config.yaml
hidden_size: 576
num_key_value_heads: 9
norm: "layernorm"
norm_eps: 1e-05
attn_scale: 0.125
parallel_block: false
init: "trunc"
init_std_o: 0.00551
weight_decay: 0.25
max_grad_norm: 1.0
schedule: "wsd"
decay_shape: "linear"
max_seq_len: 1024
doc_mask: true
MLP neurons of a small language model. Each row is named by its layer, matrix (up: input weights) and neuron, and shows model dimensions 32-287. Each number is 500 + 40 x the weight over its row's rms, rounded and kept within 0 to 999. Numbers have three digits each.
After each neuron's rows, "fires after" lists the tokens most often just before its 100 highest values on Wikipedia text that the model never trained on. A number after a token or word is its count.

L2.up962:487483479463471475528496469459496474526551531497463531526493518475549544555515474544505490532472482524448534447518488514545539485481476541457508549515490440506471550542526518544480503360499579539472565550575479515507461430499517552517546431496497509508410480483565508534465486464477507531470529542567536423431500476558535531435518584451512480512439551419482579557476468463499460524522590524479530479549471467462500523538511514510542455452490502522537512511509499486546535480511472547462451532541483435484449480484462537458556474434511508505471472446586518512520482547504371521438452507529471547519480512539515487448539493506520464430463497500435505507515498493521483535527541527447508487543487505511507492582415482481514498415504509580511525436523579510514485478552508
fires after: " |" 61, "|" 8, "-" 4

L2.up1353:511455479529471500524466435514470543424486505541430524516500512491514474490482555491463441487558467549489452536426500549515496509486461430515509532481491442475457505528505397547498489498529501488512506544546528500479428412520523500507493522465520464477483466500480503489467514510539539498554550555494497428485465509467527506442574466539443527551523456439523473537459528389507490503557548537500562538535528446491386494445471496501506539487482470484534516498515445472569518529530570473543502455503448451519516509498524574422615526427555470436559501497539504538548508560535452476435516490500491551529472439498410621441524495484471507465527492496457468561493475506558454492583591513501473598554535472485565497538500510539534417471509482504504543518432489461564496463527514
fires after: "-" 32, " •" 14, " (" 4, " Succeeded" 4

L2.up1852:520484492554553494447527361492549510514514510504514578491546500532519484553467448476459411465535503547425487523441501523605514535594476486460562521483514526554501505539516574505517466457471527431508516457519486627495436427496549552503472442491545445509478477554437471454423539528556494539458541459448502564510523544475491509484509527466506494513462538460505495521462435511522488492534566442534562435508493420466442511455495477467491492523456425501521530490422441471523536538595471480492488487492538528542453530402478486439593508474471489521516440568410550531519474503500543536466493512530503468496555399537498530495492505468480504428528444542452511485483495491428532525454528534450471493525555487486517563536570495540464466480540513486477557467466451520503549511538498
fires after: " was" 17, " (" 14, "dale" 13, "-" 8, " code" 6

L2.up1639:456470524561531497578448425495569454532549503546463588529503514541502554507474473532483538451540479547480521444525505512544500445482460477444547476455424399454539591509543528462480483493460520446509424396521489519507497456540571428510495433537410466584456446507513485531498463481494545517461514481537493451475506472551547489467469544450484555515520566549500540463537469415471473527448586509528472539512529492426450471511503569518528457488464457503546507466523492495451514508473480504461529513473529537488514511499516497449488503502493503492489519510450522543430501430516546502545545548507458547520514494535507514497487497404404545517456513504501522478527501500508475523532533486516501580515546510500437530535497472538481468504417457470474514461510541554500512514481553
fires after: " " 35, "0" 14, "3" 6, "1" 5

L2.up1010:471491486477510495442445453544496518590423434468507535468515444494422505545501447544436469465516558484442479502495543497551430495436430527417423464550555557525491516540520482483551489413534536546442527445544507529518562470455462463510482411538479518564492527489556499485508493441604510474498492501535500479541550443470521567446501436447456528525491480591528507445509509511502569465505551489553551472521457506533497483492484481520491462481486526510500463558505488542529480536570460476447452445481530502441518499490500590431499499437421505443516447516537476463462482445485503526554470507407463462483549514523435463543457494465427504506478492490525529446569455546492469487499544483476543508523487499501449555550480439474520467459503494505502516442433531553500467478559506
fires after: "." 16, "1" 13, "8" 9, "6" 9, "5" 8, "4" 8

L2.up1771:431467539533498465517423451498496519583471520592544551534492516489455495524521496534488515519471588567472478486401499481510410429468499407458594465536496425448448557479549474548496475382541544468512463482530495576556493442498538488440480421483446515568519421500519509536530484497556517516503562499540568481449449486448513497423514498486502510523558563524596544521518448530432474447464530493489545557527493465452547492561482545460465524490420441451500557506482529485474466507473486550511515461476496471512498431452452542408593417461515540427527456571440484487556551516513484540476460553534439528584509507532496472504536519488515577463526523523477570488480497504501507464449546523448510519583572503487451548538518459553495458451487478520514576452482452562480482509500464
fires after: "1" 13, "8" 13, "6" 13, "5" 12, "7" 11, "9" 11

L2.up1213:467510497505471514468519447481542517518573449549475525508435541525507543551487460573439500453475459488511396488511446541493491540495464535478523531563477514509527505537466481463470528491484470468544472589499478547461458485528534535528524509547602440442496442493536505445480505471551532514511557493515500513516513471486492529456471538442548553535495462482529474551495500499487476525548550491452479490444385518455481534473473462506536477446481494426461513500495456578510495504515579498511476462527500507442424488489478569498502404528504437502525443483540471555515499357468433541556459504485485523542551494475494501528464522535532445492475452476459527491499509456544456590493494507493486499553455498545564590508488442546524481506522514544477538501453488493492484504566466
fires after: " |" 32, " " 24, ":" 12, "|" 5

L2.up1555:517480521516485430449543503507515509438419447482486458512503512505536528497535550558415497452470509495509487460497529522485478482476450506486538499473466460540483512505450508514469513451503440416527496492589510543492417461446505503489538508536550457520389421443510505485534526474541530516478509546478523503494463484478452547428460525543494473458466499508463570504393524472502538439556467543549469490439495491428558427460452530550528479513526475522530552474559501546527463506488556554467553457504511471497460456485508556489514551451480480455476513508520493535506525527493497502442439473535495478494525494479487549513502553576495535496532503459428549481445491511557521528517526503487501477567604494487490502520500538486553454484458536474479538452411492498576459515552479
fires after: " |\n\n" 17, "\n" 14, " •" 9, "\n\n" 8, ".\n\n" 6, "-" 5

L2.up130:494446552515474478467548549458623555559557495480472473453567529518451609517504524550497469456462596462448482513482552470508479457582473522523542509537500505456564527499485520530423515544468531480505589573598477502464500476481485490517494481492540452528448469423600445501532510423497510553464503466505585446495475442499529513492531567425497401492491527523523522495496525456529474442529429510477501508503477414507500487459509498507455513499508538450498504483559528445476528511461487438537524522454486501534461448511502467505521500501591439563493484526577508517567482412490506475386500496490488498507559469512490455472498535484543535535420499493470570510465475480464529492506448534512454522547426487420453467544509516546521519507524457501433528487516458516451514530534503
fires after: " |" 73, "|" 4, " at" 4

L2.up2106:520460540530528472496466502573519508602452511556496565545458520499476464495505509537535532472538515473495464440414522491523486476556435476499454502509513474442457537561522452487491457443483467442533532505548464511543427450526511475592491501498542498527481490463595523519518492461575495483457546465535480427463510547496521510459471516447448455487483476511485518504486531474499516478519513483551547518518518512528449463478507518506486468493623527524486549471497475468577484544524540481541498555519513483517466561545479572441490459392505457418489500519540519456445539490516523552518457481489534566483477497503499557553457492491494429519495533441415472418520524561443428519439463466523562491488485499463465515525511489575520466466470506481469521444403493559390454545592477
fires after: " " 39, " |" 21, "1" 9, "2" 5

L2.up683:518454426471510489497530428552543474478464555506551482528463484492528461562482455488538458507530484605516510509455484518459529514509441527435468522450539476539519546500547530474448468514430549418502421545530444518468497534459515530440484431442532497524474473414491512543507471458498510518512538586480505544546521489511482468514565562450476471484499473598537508500429482566545437566478491458505514585465496549459526529476507572511461529496526517484516571551457472468505540548533454491469542432590504486493501515457491460452526488494435493538507520467481542508469489534560441513481479495502517554519520480551444532512470526479445494466462461541555468499458463529525506536493524549510540509558583485472566478470552429537475484499571455421436475477467529488470425518510481
fires after: " |\n" 45, " •" 7, "==" 4

L2.up1108:440492532560533595537522496487519525466481494502525501553494479502545484498473498479519455491508500488507489502455559503523526513548449545470504515416515497456469577501570490543519500569516532500513505483493442502505463510488526511462500531541491457490511490444496582452525524548455524481534465547522448512478510552508496598484488562464463439565521504538486535509477454499537547474579519525513494519531493431467491529488572433483523477469519485510552529521590509488505482562481516508458515547497503503477481506437491524421524490471535431511520512537576519562560494479468459498437531493444548503469490500495475490425411530505596513490489506460447497530462413516532452595535466506399439541609451535464490519528393526504539464444501536473443560492527482553456458502464523
fires after: " |" 57, " " 17

L2.up1895:515482522440494523535609479561543573474481399548505492520532516506503488462494474572501492484466562444515463518442560581506533479483483557453505459450549496589530526494532527455510522558372543538446509537493549529600455477513441582504489500513530466475500564455591497459468422526503456468519485552487548432477518494493516559461484506518428491540481556515497526518509463591559520449545539520504450435520460494462504501503513444501503464483485508536484462514513492509503480496527434487525433475474514450539520510507510577546539507492485477414471488434499578547575552441534528550484523534508451493559506442514539452496510472454532524513468535426522540499555466511521454522525552431489543481544481510499499529561468509447505435492531590491427497545537442555499518479560501
fires after: "2" 20, " " 18, "1" 14, "9" 11, "0" 8, "6" 7

L2.up1776:427506463521491564511495524486567453546539544486441537465481506514531525497498464515441438447520524488496488506501486501503479558523438542441572537503487536475514492522571504537532560435483473500586529511520439576533552482506559566532552504450513448534475498477524521524507510464537535502537545564538588439534509484540531546437479560517482509575472502489500511488540523465476418491548426522534505454447494463458423484470551532513459476440486599444557533525520480521502455546515474529456498525495517496502490495449518515482504547538501454528488536539586512532538443496549400417447510446507495492434502414553431456446520561517525461498458503516489535544494522516583524492483465526489487481599511526509473617530448450531512418451477519498405546455496527567526461588563533
fires after: " |" 55, " " 15, "|" 6, " listing" 6, " ±%" 5

L2.up601:498441407587528519509566497490577558475449536452504466489467515516473498501474497530462498480508533477477522455494522488558527492489467499468483490495530504466508513449622526495522470466578580542490532505540519459443533462559547497517484507482549506447487477507550541502427485475460520478538523475534589525567496449474519535462544473488526556605515610552497544506560471555542512505474498525556538489548502517517489525519515506471494485480537545481538446538537475519491482522505520518502490460468560438466521517464509527414475508505503542460568421501506569473559496514503467490494523537455439418549553508577491491481450523464454520500496532510458513480533535477505452533447540470506598456506502523547490441505469461447517438520501503506502537494493492477502452534505519
fires after: "1" 27, "9" 23, "0" 18, "6" 7

L2.up641:439464502489474473528515468490499473532512436547530583571448522498522523422484466544519522446492531509484461473446466500478550528582485561420533528491506464463577555535531566483497482479467510489481502470501551526549497473521457514512542503489453472495509451508542571437515461436542502483475502465568563479468479509458507576498473567533472460505495595516487502478557492536547451472460460475537588509551454544475482518480471495492513477407522532544497564500474430541504493532507480501489517510537474513517499509528508573500580435512488486415569461475464546517448511481542504496428431475523473489577554434494534483493483511469440513472516595453479492522469539480429511489461563471518580517557539528509397538566452452519503493490524543519468460469512469600494497542552502
fires after: "2" 19, "4" 15, "3" 12, "9" 10, "0" 9, "5" 9

L2.up1419:492542502472478539473541495527518487477505489475541469487459489479536498558518446521538545423518530506449493477490516501479547559511460498471547469468552550468507522439536541530450530455513469435425563598550466555542528458480498562497529503477489517495427466464457518466532492517589484465543528495483471482615516535530498503542488536532547485423436563527511524525516469588525484519531504519452456508484526485450457510428487521445475520432520512442475561474528486473487536502475508516451520488528511496543521529437516518491559412482467440446513393553493469536536522461497438503488500445497529488502487520588533464470466588502528420523464482478500542582437548486487430556500443427549470513522483537505539526553434490593532490473491536505448584456456502506555511511566425
fires after: " |" 48, "|" 31, " Peak" 4

L2.up1492:524467519538539434472474502563517506500455542470522476463500509528439496511518499554538409429539510509459526469466546572494472439479457518495468505505482506518466486571491458470463504417494534505539441538539540558544506517537533469479492423544482526526499452441507475466532481451506520498458496463508488481486463486490523565407468441490462575523555459594539511442481532507536509459570545525495543449517416481481550463521489509427533485502443547534562487480480482513573408533539502461461466509484472466468444551508504533376489526475536450520578473508528433504491539476494467534542545529497435477480521496573496451511516519418424506506544453466451442446524523493480448476489430457465439571502499528489449482521516491535509459481527489489480586528434503536504520501549576
fires after: " |" 48, " ." 9, "." 9, " L" 5, "2" 5

L2.up328:606439463515513479498538439533571490520471495516485489549511489466524542567533530503445428536466530556439524511471509523471505547537407505425544513467460493497476536527482504531526492505502534463438494537507455461499468481539475559495438459459512531490502450516512448468495499479559522507456540543499537423466520473472436483457573513537460494481475542518530468507513490553559473494498546498544534504478460385420503528488529509526439576454509506457503518470558480506529451419512521421528479455570494506536515480462513493429569491434579453506506558512504520476587531528495464509441458566449423491524467455486502511460531543502498493510482602448483557428470484501475503509563548526553471513538548550417505499496513515510518420421510539522473521456506452500447426486477462
fires after: " (" 33, " was" 13, "-" 8, "|" 6, " •" 5

L2.up224:501469506488586498535516517511511493501426496485482533459566514567473518457503521525421549545527529456465519511413555466542530503460416530449510507518467448431504512461519551529458434422572498506440553461566478500520462461474492475451495416553514456477550518488579539550429452483496477512505531446508541521482488478440496534489533462546507499483493541594521495573488499531500504530500420478491511476508515473510452480483491470518530429458499471478497490495501502507530481506458490542530494460442494501475533509494496581478467444378457511452543516528514482474559511450481532572500444529471404494550551519568477469468503424523548559498468513485498578452577452501490429579439517464547532481478542461512494513585533460414492453538491538515451561543432516543506527528477482
fires after: "0" 15, "2" 13, "6" 13, "4" 9, "7" 9, "-" 9

L2.up2294:412483523520487508490526408548465465521499468529444525487504507512528501512473498478475504530521538494478533447489488478552491557461463528446444561536532446436465565469520514551552444490506494528509462574511421558465530542509523454479467508616429503514551537509512499524462512511463499488461474486554455421494475517495477497464543600496537516512528517545542451468502520509502473485495496470445494498493523532444527514494490536490579452432533547495532517528472544566532537486501537519478502468502522506429454469531486512523532534479511504432457446524491552547478521516488470511476490524483480519500513504477535575446529393543482546548471478515462504479503466520519436486523470521450468520574514565511424556604487530456446446521473528496438505488462483529493521517532531
fires after: "8" 15, "7" 13, "9" 11, " " 10, "-" 9, "3" 6

L2.up678:561517495542516515537517504534494563469506598558516558610486474487507494540519464557505498507485498505518477495485490479514476544486449538474413526478489443532421500463491501544460454410472543496514518557594468505466481505494448476436470429533485463489542470486555495525505495556515492533490522524505493399488497506454485483431577553538467535493510532535536467512514524483508491513492555531442488494466496467440498480539488514466496526475511519447489542515542484531512523551552501487528520433478485518487520490506513503451577468471501469437468487528507510511519438591496473506413459572458458632544485486489531463466505440531520470565540505460501511491523552475600566488522484569503488584532503574452440487523468460508503438459431491512451520455399518552486451516497471
fires after: "-" 32, "|" 11, " |" 10, ";" 7, " •" 5